config = dict(
    num_attention_heads=4,
    hidden_act='gelu',
    qk_norm=True,
    init_std_qkv=0.0275,
    init_std_o=0.0,
    optimizer='adam_variant',
)
MLP neurons of a small language model. Each row is named by its layer, matrix (up: input weights) and neuron, and shows model dimensions 16-143. Each number is 500 + 25 x the weight over its row's rms, rounded and kept within 0 to 999. Numbers have three digits each.
After each neuron's rows, "fires on" lists the tokens most often at its 100 highest values on Wikipedia text that the model never trained on.

L16.up799:466581502521530508484505488499520471529545478514519476510498476477562522480514526539546460547512557507499529495527513522518481501499513524538503464533481555497467469525509493531497532530471509495533509555454484490490518509503465532480520568518464516458497521506533516506506514514492491489496515472533498470505488486517510491505491529491529497486479477496551492505523476484494479510492
fires on: ", ", "| ", "In ", " In ", "- "

L15.up611:497520464482464532496509512512551484517494495474496492485455449504509512477518495515513522577472514466490519473495553529444490452499470515489512457532496435513529489465502527456537503483501525494505558478493501527468521474542496513536482503553513524522488510466513539493488508511512556500480486483475501512509507496509496467485505461493473465466537468499511463491493480506544492511485
fires on: " | "

L12.up306:516516522498509466440485534536499514546504506517494488447485540491510536470506530484528509489505490479522516548469520486537534477509507481495468531510503469508509487521524501490507536486494483487487507484513543520548492453511531530476486505465484465509498498510497551523522506442493528453512522443475446472514482514512474545505472524546470498494483524473517533520542481491499467500506
fires on: "2", "1", "aw", "im", " lead"

L15.up1016:492476485502507547447500494483498446492537476481474499512480477518503509495486473500489513515502505488476507511475505501464469494486490535472453485537527488529497508463497502480503501492507518522497492501459538521489539508472526510486470465531483496451537516471543509503501511472487467507474523518450525443474495477437462535511510471494451507490482499500510481551512472537489518530480
fires on: " V", " | V", " v", " Mc", " aff", ", V"

L10.up238:483511504510530502477525507503483495481485476530472529523492500460494530487500535510537543529525556503541525434539515497481544500517491493513512470520509523513475500495495509440536546497509482477522482492494515484491435505515484521504535543476521503489475541504534532520515502478487510498475485502513473464524473484516486510511482510495483468538518456460471467497552516553493546546524
fires on: "\"", "\".", ").", "\",", "."

L16.up145:495493472471479474527455483468555463500510493483505504548524555466503524524491492485483488510507502496479486480513476523490487488487514508559480494492519521488536509457519482498512490470562478533527504487499571501505436509471441518470510518479485517488487529488504486545465507540519465512489502491505512507536498468478505523491475543505530479513479434516553482512482499479536482510485
fires on: ",", " /", " ["

L16.up651:494504540518522514483461469434485525494533499496477485506499489466501479489504526518503520519482542479515481486486511506480540486494435491520510502498486464516512491476507507430517510512488521503545549492491529501491448536513484465477519518478516448457526527540486510494506455508500532536466542438513525502537483517495504522486539501482462489492517503480503511501540490522519518524500
fires on: ",", " | ", "% | "

L16.up897:525487551500513532500484512518461502463495490449489506544553523517516480535465561509538487536502499482507494470532514487511466544495500458532491527496487499520510443502469500508513528496510527497482538525494526485459461487553518524461484511517488448493529460492503516494483468486501506549499482481540472518469500469526499503459502482512523501492519475483506483462507529535463501526474
fires on: " on ", "On ", " | ", " On ", "- "

L13.up789:495479476482531504500491487510532477512531476538554478542505470473498508496543478486479471493520526498489524500487482482480534480541564482483499501458458481492475528486494520478532536459435507503520470452499497490511514560496499475498483539486495482475474483510503544481490504481509528527489513484502465502448524576462457523510489514479485470468461500538503518508517491513514506532531
fires on: "–", ".", "6", " | ", "2"

L16.up905:516482492573528531443537513497486494491480510554497499486468497464498475507488523464527561547498488537512502496537515489512514496467505483556532484488476492480445499461504543462490516504482537481490490523492558485546479501480462460538493523538470483507490501489528498492529469476516513489476516532487459503481502509508512485502489457514532472506529491509504523493547540467488490499505
fires on: "\n\n", ".", "–", " | ", "\n"

L8.up559:511484447501454500481488513509527462496501528507546516510574469523499503522527504511514505504521525484483504481532505454501483512528503534470523514543456511504493448524508455507499519496527536519533502485467498478517534509490492457496484521500519473506471520492484552523510532457458511530455522529523491443504496516473470495493474490461549489476537471494491523506537555462471511517498
fires on: " and", " or", ",", " to"

L15.up364:468502479466506512507500510479469481503497511514470466486506518498533488540475509526527523502537527489504514490490487471522503487516492512514498484476456516487465549497494528496547531522491531573472522515503511508532512523511485477526485483488508518526549519512535508519519507525495536502497451518509476453501512461538495472509494554543509489500501484476525476504484531498490493532578
fires on: " |", ","

L12.up179:437481495528512507521522495476471509513514477532516512493505526499508496508506477485483484500491478531475507518481489474517456502495501478470450481524491488516481501459496503470503483494494508470520529515545500520482497505481466547502525490549533485507529512519532512497516478493495507488504451505475482551526493484520473524483497486574475484482517479541512499524476461544556537485497
fires on: ":", " (M", "″N "

L2.up969:515509540458508489485533482486484503511510483454494469477512457485498487469518523471478518498498474499501486500512459487467533483522492521471488458530490501495509537526526497520482509470539485487504531527506492552521480499524521454494493537471496534479463515538538502514525481484498505464507528479478498500508499508460480540498424502547459484477493532479511511524521516534518478513504
fires on: "2", "1", "9", "8", "6", "7"

L16.up729:514481490475497465533520496502506517508498492453518515474478484520500543504472524514441511493471458514513473510475480471499487526494503465502505528499470526502466461471449523471543463485487489487522512486459483493542496493488486538518525482522496507528447536504480469508522495517477447508452527480524483486519506530451511524435481500514502500508498498507484481484536508532489501504513
fires on: " | ", " | −", "-", " al", " about ", "att"

L4.up528:485528512507522524494534456500469571503507482509521489484477495443488502532484486476499474531505533492544495472528491453479535497520547461526443443481503521425486514500475528496475513502488513489552510485527526484550528462472492565475494479487468481457461540505510509530472503518468502520524479470535452447513481529493519506512499524503483493557474466469478504495482458500459504502485
fires on: "ot", "its", "ats", "37", "35", "ar"

L15.up126:542513541491513555476464505490511476474486485462487490518462517481529501519495520507509497509461537492523540471437487528506492491539549550509473522554490547518454531497454504515521478530504540511484500500502490481451484484492468526483534458526491464503513544486544478530469488502453548518503479481516467497484466495545548483496554518508535495480519432508491466491523515499490519498510
fires on: " | ", "2", "30", ", ", "24", "23"

L16.up809:541494467486495473500460554500506487498490471553505521481475514520497481493460490506497485461526513532513517486543497526490511510514508531508512489467551504540518501520495523567483470511508538471519446492514509497501504484510500497478490507511494508517494497504462505501431477500500500492474489508497488482496483495494498554526505541515439511541515460473478484536543519485473497502481
fires on: ",", "1", " | .", " sp", " Z"

L16.up142:499480512471458517524550483484532488507462501503440470496557508490513506474491520517516507507524458487496496482512510490489505528481534543480487529473549541521516523505477529491532511501505496475500503506481450527459519481520530459579469482557508479490512537473493501519460535490496514475467501464498494524478502494527511543464552515530529535482466469493509512506497500518485464495540
fires on: ":", ".", "1", " b", "2", " sm"

L2.up752:492475511544496456497484500469510487505466473546499490490517446518505484498516486485490471518490546512451515535463500526502474474544488444468487471509501522487474500498513494483472457476524503448511470480540458498551497475485485507519475505505524510519515557512533515481479477461521514502490521462505491518509494494480498518521512481500456525507499521440465476482520557448504479509512
fires on: "-", "–", " O", " A"

L10.up651:505524508506491512495546472505495488527532496541495473494493535486498500459488496471525540520451524550550501479560468507466498474497475496548504482493544517510507512478491525456522519440540478532540517493496539502507494493546520437505450521478495501502508479505508497498495503475487530507483493490471425517489459512485502486479508472504501472506505486521502466543492530444480480492464
fires on: " | ", " ", " l", " c"

L4.up148:541490489507496583490527489466483486498489501491500506491493459505513540527489472492487513518487527516495509511499494545488486467483461510519511518448470459474525550514472532463487495499483492518504481480476479541515524570501492475493527518504489510515492499507555518500496480526534457518504483483488512486473491525502489508528506489471489487499509514496533451478492479511539463542505
fires on: "ater", " of", " under", "s of", " of ", "yl"

L16.up131:473504477498549512504500448498483502491472487418508470535515499481515461529475557516538507536458531497550518492523514496502493470481457511504525507476529504514508491489524467484545501505497448500479554481505498510496501517510478512525535497505489482522498475474502518495454516470522482507495485521549522521505548497537470513477504491502474503494525493494518512528533512574538497520486
fires on: ":", " | ", " "

L15.up851:504510462545495549497522524472531515515516454492531510547501458491501521495514479509512464527484483440503520493525497533488519524477477525516474515565479531507481493539478502517507487488481528530501495477495539478459556508474470494490512535494498515519494523469450480529545514501505529534456486504545475537486466543514448536485477471442488463524504468480455487523464542511480530513500
fires on: "| ", ", ", " or", "–", " and", " | "

L12.up457:457491502471467471489534527456477498513452504512495489546501494490513549508513536509474532537466495503547489472489491494488478499525446508499476528482486506520483477514474444541495534512475473547552475497497455470494517511483449528503471537516532485459543505462521498529511477497501524491505520498510506485574455484521517525515467508469497483536515530523511540510456537514444480511518
fires on: " ", " over ", " | ", "-", " more than ", "ent"

L10.up76:527512477518485472474536492470494476480526523523469518519480501456515523518483518479508538529506504496512494456486537471502546478486508463498504462489492496472443513483468500500547548535518481504548497546527543497501484533514480497478502503529481460484491533502537517501469498513484553515460469503499483476496470530467491522468515504489488530525529463469515510510534507555478509543539
fires on: "\n\n", "\n"

L15.up564:516514520461459522508501511470499487494473519525459510513501480470484505512505520487501485540505434489470494478468464470497527457484532502473491459491502495472494486499426512497502479510502498440532578490513542485495494464508482489485516493474450524468498557517489469530511535485514487494543494460491487506528496486524499449466488499484454488498511506535475476470516468507549505530507
fires on: "0", " | ", "–"

L12.up162:462539471534502488446506518537489519493489505497508502533507510503470469489482513551509491511446505478524500475515529448503490516490459555514514477520513488472513493464462501498506520534547542498513489484549480535495470483516509499483513498538508498463517479518472497546463511514502469522523520512552457518481516452486477522535512483495514524529509514464463460509510508467495526497487
fires on: "\n", " (C", " | ", " of C", " (I", "C"

L12.up700:485527454549496486526516487514499528485521493512477482523573528502475498463478489477477488493521499553507514523529476497553508524462465499499467471474475512467508455489511474486486544449496530538564520512472480476494515498505519448544492507500556492519493480474496488490500496504503485539455480458484466483484493512495493523505488515531501507508476482481549494520509522517532499530506
fires on: "\n", " B", " | ", " (", " "

L2.up30:485492468451496517507471486503492507470497533502476475578512496485522536505484533492521460487487569498500500488458491523546499508531506510490521509479507530482466512540485477507512507516482472465491511502484481504529508495510485537495533477498496465546505504520512530567500522530495532478469507467533510520490512498527494501482514473457491471548511491516469514557499512527490545507511
fires on: ", ", "el"

L8.up595:527457488499471535561538517455499498453522525494486515513458502495521522510483450495530498552516512533518493460481541491486500430498506521500500508469483500442532508504517491480532495454523498476553530506518533463454486458492499493497485527512499469481521506500509518507427528461547495500489500486504519535502505506554479501500451491486463501534500488510502526460478488489499490494472
fires on: "; ", " | ", "2", "3", "% were"

L16.up812:479496514475527532521488522493515510496505502467476514434495544519489481513454494485492538493468474484488527485515559458529521521491506497516502515472528493509474497469521500477553511526545497491486535507519524526490497473456516507492536529516516520503490533530512502490467491462513495500496507524433461459509485482468494488494528471508531484499542483476469464497553496531487551508532
fires on: " | ", ".", "; "

L15.up618:498494518482500502474518491464509473475539495493514489483531493462512514477481511446488521536518494534511474463545455493504535470486498507492498443494460507480506486504454463518491541493506526440515508452490533451494438489520505490449541516459509477468514518474502490529534499495477485561471529476486504489502528513501493521472507490482551541529499502488495511505509481496544521512498
fires on: "1", "–", "unc", " ", "ent", "ris"

L10.up855:463506480523461537532528479477496459474507515489504513494486487494483509520460481480514492535505467552524511466491539465497454467491486430518455444484537509507513535487517535477503512471530505508504462519497503527489474488490516505491556494528505499530520526512499484515504483501534504541491468517459458509503503474522455515496487482514454525521507528519494468514517543454507452521488
fires on: " | ", "v", "mer"

L16.up215:510479491492509536530529517514503495492496525460512505502534533528512528484470493461503494493502531552529513506488463482532509487512525472506513487478492458534493497529474527473527460454512510523525507529491475497445486476483518486465513550466548526489530496507558532500508464530476506524497488492536468507482496486472447503519462480496485523515480498501529453525520497492507461528487
fires on: " | ", ": ", " (", " | S"

L8.up604:476495480485464494497531437509494524490501471513507458502512461475500489490475509495517524522542472506502512486496503466486483508489500535495489481484507485521474507464510541512471486485476468542502516495523462515513508515467512488508468511478516488484539529505511486468518500466456498513497467495525473502510532505495464532479518487531504549516523436501502540507557485539513494537504
fires on: ".", ":", "ard", " Hill", " K"

L4.up583:510533499503517499509537486501520489521447541536458477486500478491506514530480491556518458489460519477501503416523472493502529514489513499509462465520494508508488502530533504498549492485523447510470492432478557508522466532461459463498514533556506499550497516514474493528501493538510498539481501470489484499496480524515499508511492488487498500536542504512492508547518485531526489520530
fires on: "–", " In", "in", "ut", "et", "rut"

L16.up137:484518498445505506475522475459474549516535498490502478502546485491499518476485535495498486502484529472514529522490483479469459525469497468484551558451474493475498450505487456475499531507493502475504518505472506508493506542529495519488493520521477518477517507468513539517523507462490541554505516450530486476536480501514487478485491521479492526488485498505499516453492482542518479525559
fires on: " | ", ") | ", " | W ", " ", " | L "

L16.up120:506484489489530498484490540488501467501514494516467499524485496510504528498472540511520519480526498510518493479505488468468526518482495480496501509438542488506476506467473526502553514530533507521536491457515534482471446442512502480502507477523494488514458493515513510501442512513512481510451537479539511467525502501466439511491528491482508498495552452465476451531504537544499472516513
fires on: "\n", " F", "; "

L2.up584:455491523493530492493548474481492530490526509453498501520461562479495505541513474481522482509490510466499502480468528499474493487550511492489501500537483534469480493476513534524522447541503477487507484502522472451469457488453516512481532476508446495469507497537472504553460526535483484466519476461523515478488497540523468485508473496492460481470528465528446473474511485501516514492535
fires on: "ot", ", ", " species", "10", "37", " same"

L12.up462:526503519508464471443532442490467527478514474465539507473498451483529526501520538519506491487504532538495515471492531501495522463466482477558524515529478477479479472526491495531521524471519534511472516497479517518554524492479505504505524514518492492454496486470502516502483477561509531538491484516538520514474526484485489504488497488515499487489487520481556497485471514528494490497491
fires on: "2", "r", " Al", " County"

L4.up486:464511488491519512449521533484467471524464460511535495451468537476509480484549483513549547522480501463496501475511484502486511491528520496525472495511491519511525505537474505501523491520476536494480536521451483497570526527503468542473534517505501449439471517532529490518470527532519513499529479503478490497475555490489495492508493489489513470466494485471517489490521489500500507532563
fires on: "- ", " | I", " also"

L12.up497:471491487537479501519538509486507507510463508538484470508571490518526499502517512505462489464521507515490524528503554509472485486462493494467489414510477491496553467497497518468505503506513501502488538488586501552493543495430504542497499481470474519497471524491512495517523476511481484517516499499484503503457501499506470490527523550521504481479530505461474474505520495501485474524545
fires on: ".", "\n"

L12.up591:489532495505548512507507471535525510515490502489521503488543476505538513492490546522512503483478471511518510503529502500528518493481456500500483525480462485545510487509520474455498522491497509520499528509530462456502518487497498472513507536498490493532477479506483544530500502500470453508489501477481429566485486520494520493497534455494521505461502461490480487499505495557503482547510
fires on: " | ", " ", "aniel", " House", " | Bronze", "u | "

L15.up947:456501484472519517514479506479514445490565465488477461510558488477504486505514535518493481519465460437502461506498537468506549535507478472509509512514498542504487472508496499525481507518520513530469564513563536503478457473564506516469537507484534486458482471542512508537518497474484493520506500517468493466518452527483484518480497507490523481480507505448501493464475515510490491502512
fires on: "a", " Sa", " Ha", "i"

L2.up670:493471489486574514487465486476512507496503491543481517494502499509514506522496483479519468493471520481499477487487526474472509484471491472519489549509548515457477464482498467495523478503499506465523508475558527486503487468493450522485467488524456458483514492477468499562495534479518494524540483491533488470499577534516510521468498499526515499505468493444479487529495481506493494545490
fires on: " out", " through", "–", " power", "ound", " by"

L12.up1015:497482478503507501510501552446540471499500535543491506500496470492535468508470533487491504500475515502520478506481517457480471504481495439531504498478471518471465491436492501489505479476493500499507535501503482470495481460471481494496545486519482439523473543486494501488516487519522511463450470493498494557528537496496482488483476430563501492512453496492496519549510488528493530502497
fires on: "–", "-", "-e"

L15.up163:513477479480489489516513529463479489484478498528461528507493490509504526489457517525532492510490512508501522483495506546522533459532489510491475442471505435505493452472474529473505485472509514477527503512502537491465480501488464501500529500533512501532528548462550532484469523451513522504434454488490484516501518481490495490542479486468489484528470507518510489460499538496505458516497
fires on: " | ", " st", "0", "–", " | S", " | R"

L4.up999:504521512483471532471501484525512444571483507512468479502546484519530484545473489540496470489487476523534463510518510439466501476515485490513523520476550443511470471509551485520517499478517464520502506502495516522528456556503447508531532509491502483527491503462502512496530472480500509512520518512537495493494500485536506538463481496527493508532527511514519450509528519492500536513478
fires on: " her", " his", " of his", " in his", " my", " in her"

L12.up707:496511506487499508505483502428473482546524484536477502473512510510495481542473470499468528492493514501480475483530485530533489446472536462492475497509501503467474513448468499432491504498539531476544556515526505561503475519529504448483495481515527479498520514530508526528521482491514529516512462499513518493511502472455491498496496522538488509485471527538498498502480523520498518499545
fires on: ",", ":"

L15.up1006:518531531502509535500472514474490535470436465524481515519490499500511477538468529508517516497489513491495508529494477532496484511527473511513522490548486512492539468504503521456526557482504560503477485524509502557493486495555428473465475489516469481480511508501484491512474500518498537493538514472525440493464544487521495518453505513531491508512487498429492472494465550516495496491495
fires on: " | ", "- ", " on ", "| ", " January ", "\n"

L16.up181:495522510498489490502501516509487462552508500495509507495478481505512507470517502491478490501489505460488512488521536471487502472494489469487527439512546441523488521490453489473547500492546508484473495482487535478522500484505510440507496534550440501502512510473516529488513528479526485500551499546494500496535503507489485491522453461493457501496491519507504506501491530507481513514504
fires on: " | ", " (", " |"

L15.up712:516521474521504511486481522485511534485482472499479464516508511496524460474496551491529528559517535457568518498509515494498505528458486456514481515471462485529442498517492457473478508490450528503483550500519510483500479539499489496475505542585516474506504510504506521548507498467528526533510523449488484462500484501492503464503537533511476559541493499476510484507504517556508521532548
fires on: " | ", " |  |  | ", " | W ", "% | ", " ", ": "

L2.up713:478488510486482494511507486490469461517475483513474513539516512479488528503471513500497469504449555501505497507506477546489493482522492562495507549502506475512489479489468503542503495548480488539528463449507513502508493533493522528495531463493463492509510529496477490518465472519486528490454495506476503498449501515487479475465461506487433500521476566489507495515468538474530503490558
fires on: "°", "ast", "ent", "res", "id"

L4.up958:478463466485506513497501531492503427497529488519478469522554539509482495492513499491486485521479462480506486487530482505513490504525490463494516499498523552455524445494483518526475487508479530511498512474547499515463458475504505536504526518509515493474476495497516503508515531528529510522474531466488511502519497536460461521444469495482456497523477507531502491463541501492480510526512
fires on: "a", "i", "ca", "na"

L8.up394:511530518477464495446531530495489479529464472525410534488496499534514517504495502501497507472455478503512486529506494541536518447535485521540522501506550490497492503532496477528498473506483515460490566479502545499497468511460526513515483502500487518467472541478523507500536549542515507539509497502523534474534512463520520478488502503489520478526479485520533484514502469507539535525522
fires on: "0", "000", "aj", "ag", "l", "av"

L16.up514:474489513513499482480492516474481488520489507519463484473451551473493546505473477539512501505525506482528497481491447460494523462525493485484493520510513479502526467505514498454490456510540478510512515480529524497501444502512492481518475508530475449502504471518528509494493489485535512515515492464522515455486487486496514486518499536493486446474462558491481520523511522530461474539497
fires on: " | ", ".", " | .", ":", " | W"

L8.up822:478507467504511510456515518469483485441501468522455528531537469450504525517512543480540548491504538512522492480500496458465533480476466480514511482471529477481482521465465490478553516511509511525528494527523545490489454547526465473501519501516472498472456553516543517503494522498501526496449484495533501479465495551500460488497494539492471500522550470457478464521543486543488528534528
fires on: "\n\n", "\n"

L4.up872:527556538514457517466523478465503483451500493495482482473558506471498518563500465496487485512510520498533465512522507496508503476488529480495525493484512507494497466508480489480457492503529479486516494492466476507462503530489489468520463497493511504518516463506514485482486499519521439499481516462481490493470506544488498497481471548515519524525475521470501491500469504479517457509509
fires on: " of", " of a", " of the", " of ", " of an"

L15.up111:523464479509475490525475500505517472455491507549476504501470504481493506468518501476468463492536570534492544508531541508533578536527535491478484500503515505497475495477479518472516539521473503525480491521510538515504464510501504490526495536483490475482476527477580532491544476518480507537440525521463529482500501530482472539461509510491495494525489463478493475484527521559512481510513
fires on: ".", " | M", ", R", "2", " V", " v"

L16.up611:514518534483538542466444492498508485520458518508519516503476500474506516493513554528503490521449500541467546458441497491520500530514461492485487505522487514484480506517475505493493515533511513478456454480480502536510437521516471542500518472514471480546525500502513462537496505518473535483479448504526460484460479493469500505460502527533535502452491509454515486502542537494505502496487
fires on: " | ", "2", "| ", "23", "22"

L8.up782:520477485543513522500497476477532468539506486495488505492501492497494535483483516511493476502481498509496483523503510524480475465520517536531504501516506489464520451515503489551476546460492518462513478453483514523494489534518474481471515522493502506476466507503501476546501503484544451565468497498478514547505522551490481518517456464508507427524477532454518473517513536508495538472478
fires on: " and", " &", "u", "/", " or", "\n"

L16.up78:497495521503485538458552500528537524461451505500535488495501495520495493498450529501534477526466487487512515535490500483505523502455519503485545557422503516515500461533496506515450499507488496554575533485511504511481479546520485500503480513503504479544500496523505547513522521493502502561512462468535547509542476512496498506464505487526504510494494498481539492478493460499531513473457
fires on: " | ", ") | ", "% | ", "a | ", " |  |  | ", " her"

L15.up645:520488463472463513512533509419501518491507491522448498454521513477531498483476503512491544495532532509539491481462510508488501510478502488497498516489461544500499547514489474465493473533450493495495524515488440495494483520512520457486512493458523464515536509517541524498484506523528487537497499497505502517536487574535506531472529521495529504507474497504542480508533469493504499520530
fires on: ".", "| ", "–", "1", "-", "2"

L8.up498:500512469500493530513489495489497471509468513530505473462556487536510508525453561539497513508499490538537524526527516521517495492503474533506528503480513496456500529446480514491558488492501480499458481503474516497523494493485464485444475496488482528545486488469446532521496475481546548504526479517480473546468491464520465498519454520514517486530526486505499539497476523494547544513516
fires on: " | ", "ø", "outh", "en"

L12.up596:513500496465443539493462526473482532477480493457484492538513488463536513534497510492514562522467505453476528503467496491561513494491489522468534520477504511512470494472403468485550528523489523511464536456525496470464554454490525492487518505482470470530516496497512488536535519492503510539516536529450508505509485472520522423512517514495510495526498505511527463463512501480518505498474
fires on: "1", " Australian", "yrgyz", " | ", "erbaij"

L12.up142:482492473516457473493497500465507499500456460509478491493512474484509474483528488505511512532505505544492533485500494495430448500527548444518528487527521481473499477499504478520501468446501497488473467488542508539508501470478483512486484522498485465521447498510475527539536500521520507519500403507533482529498515521528497521457469498528513478487498495469509467468504501505501522540529
fires on: " |", "-", "."

L13.up1021:476511518487525552487534500514537490507516510480484494519482534459533499553531497515511490507504531507485501476500464538446480474515490489496511472471491489525477509500470456495482475442500489509482504510529489535561513523536477511504536486504531549539490495490490540491493483530489558490491490529519457442544435531515525480521462523495488509467472437426517451505489527504503494512477
fires on: "r", "ar", "or", " ==", "s==", "s"

L10.up200:479455505543516523499531498486488490478490524516480498503494500484519486537528483506545479527474523496534499490461510456484472494491500488510499489478494479495468503495475479516496495510562492505534466489500482520522451510530474492479459515446507520487516517497522505495426516531451486485478511473491444471508506535553481547490495503528502513541464445479512493500509540517469501518507
fires on: "==", " ", "ing", " ==", " (", "s"

L2.up972:505464546547450509484522501429454458455501489478470486500495567518522499460530535457473464525482504530496529558485531515517498513484462505484515471511516502486504489463532494489476486484540478505496506526517527562511516499485505523529489508498525501470495511523444490521471458489487553515524511450480484493485526547455501532485481511518510482482488540481502441492451507484516472503509
fires on: "."

L2.up329:498480469551477514504500499466495458476462492488509491498490510528495521464520532488496508501474509549505487498493524530433524469521520437486515506478500475475521521481496458490491497496508479505526483523532516543492490486496493500527496487469532513486519511483493505509441472522506530525536464423468459518483488516471503549519492536507471508511506517490498491491484495470495470499554
fires on: ".", "ate", "-", "ed", "ates", "–"

L4.up71:516506497533502549510525513505498507505455498502468525515490452500485514517479473494469529542501497511480475536507525496496515468512490493500468482503488483500518486543512495519542495533467523489552496489512495521548505486487496499491524498513523538501449496540458479537496477477518433495522483478504482482506522503478493497484481553502459490514536481520522513540530469550527453510497
fires on: " has", "and", " of ", "\n", " with", " "

L10.up125:513503454516480472527496484484532511478510498493546450480517498515494493514465513493556501490507462498535484474468502509470512525564429481500479485462508471519508515495462474491516545486458488523480480509462537475472498525481496484501507498537492460499477522498477476573480499453501545527528500464482519504490491486527436520504486500529481469478490470508504504519513552485495470532473
fires on: " | ", "ale", " |", " /", "ik", "ee"

L8.up832:485507473509504502462527503476500478444483473516460519523534456449493519516510549479539547492505534509528499477502498463463528489484461492508509479489538471493493514468452486483556532511516527523521489533519540485486452538513473469506515497516487485475470554524547518504488518510504540500444485491523495460476495541499445500498497524498470499513545468443484473504552493545503516556529
fires on: "\n\n", "\n"

L15.up870:504501493513510506496468477498523470488474472488522455501498493516553491530496506537521540539488497508537519454484485492514470478504516483541511499518536502525437478482514466446537495525542492521494517523501475514499482530535452458452514531477518484527526519490498487517459513479495490485534478474523420495461496486500532475491512477532497509527471460445507493526492527492520486509482
fires on: " | ", " on ", "On ", ", ", " – "

L10.up85:508543501475480512525539483516507482486509491498498495489500473464500496465486513514511493487522539529528474467494467481498505553473487511464502439568465504516496476454514449493517517498463552508469518529522488463470550487517484491478500498491509516524517478488526531543518522575470501540461514498475468482523494516522529497467516504494498467515504467510509499482503479523484507496544
fires on: " | ", "\n", " state election", " "

L15.up105:509581521476498537477517483468491498452492564512496482551522460460506536519450485476539500535487519447457525474485523480498535500518515504492532521495457516489461500519478454484495491481489497470550510538526502475484484492504486493478543502504503503482484496464473480527525506498490506472521490511537481510507484500487508504518495502486476467503571468497527510478506500473480532528528
fires on: " | ", "% | ", " m (", " (M"

L10.up782:468510491476518502520517549497517440491479520489506496484483513511480477504481494489464551508456517494484543515475553463544510477469486499505503441534539453530489529519509509483526496453491531505537550508478545495459495496497488532480519556548497500499482504485563518515489485515489511506475448504513478497498486484511529527537537478502465465484466536498514507505497492524489518513546
fires on: " | "

L12.up230:529527492530460521518531477532479549484439488499460439459532549472564521473480500481527534474518491524512533527516516506490508529502456541501532522444534506491523510529467468497481490504461569470481539523479540513506522517502502479493502499541481486467504494441518498529511491522514524546495514488489520507510486516508523513477506531504491522470532489526484506514484566479487535487490
fires on: "1", "2", "–", " Law"

L8.up487:492518478521507495461528508482492481440481480522456509528538456453487514492509552473545541493507523506540503471499493453467530497500459480506512478481530471499501522462454503482550532516526529519517499534511542496486452532512457464511510497513489485472477548532545520487478521515510536504456498490522497459471485539486451492497491520503467503510543480440478470531547494546494517565525
fires on: "\n\n", "\n"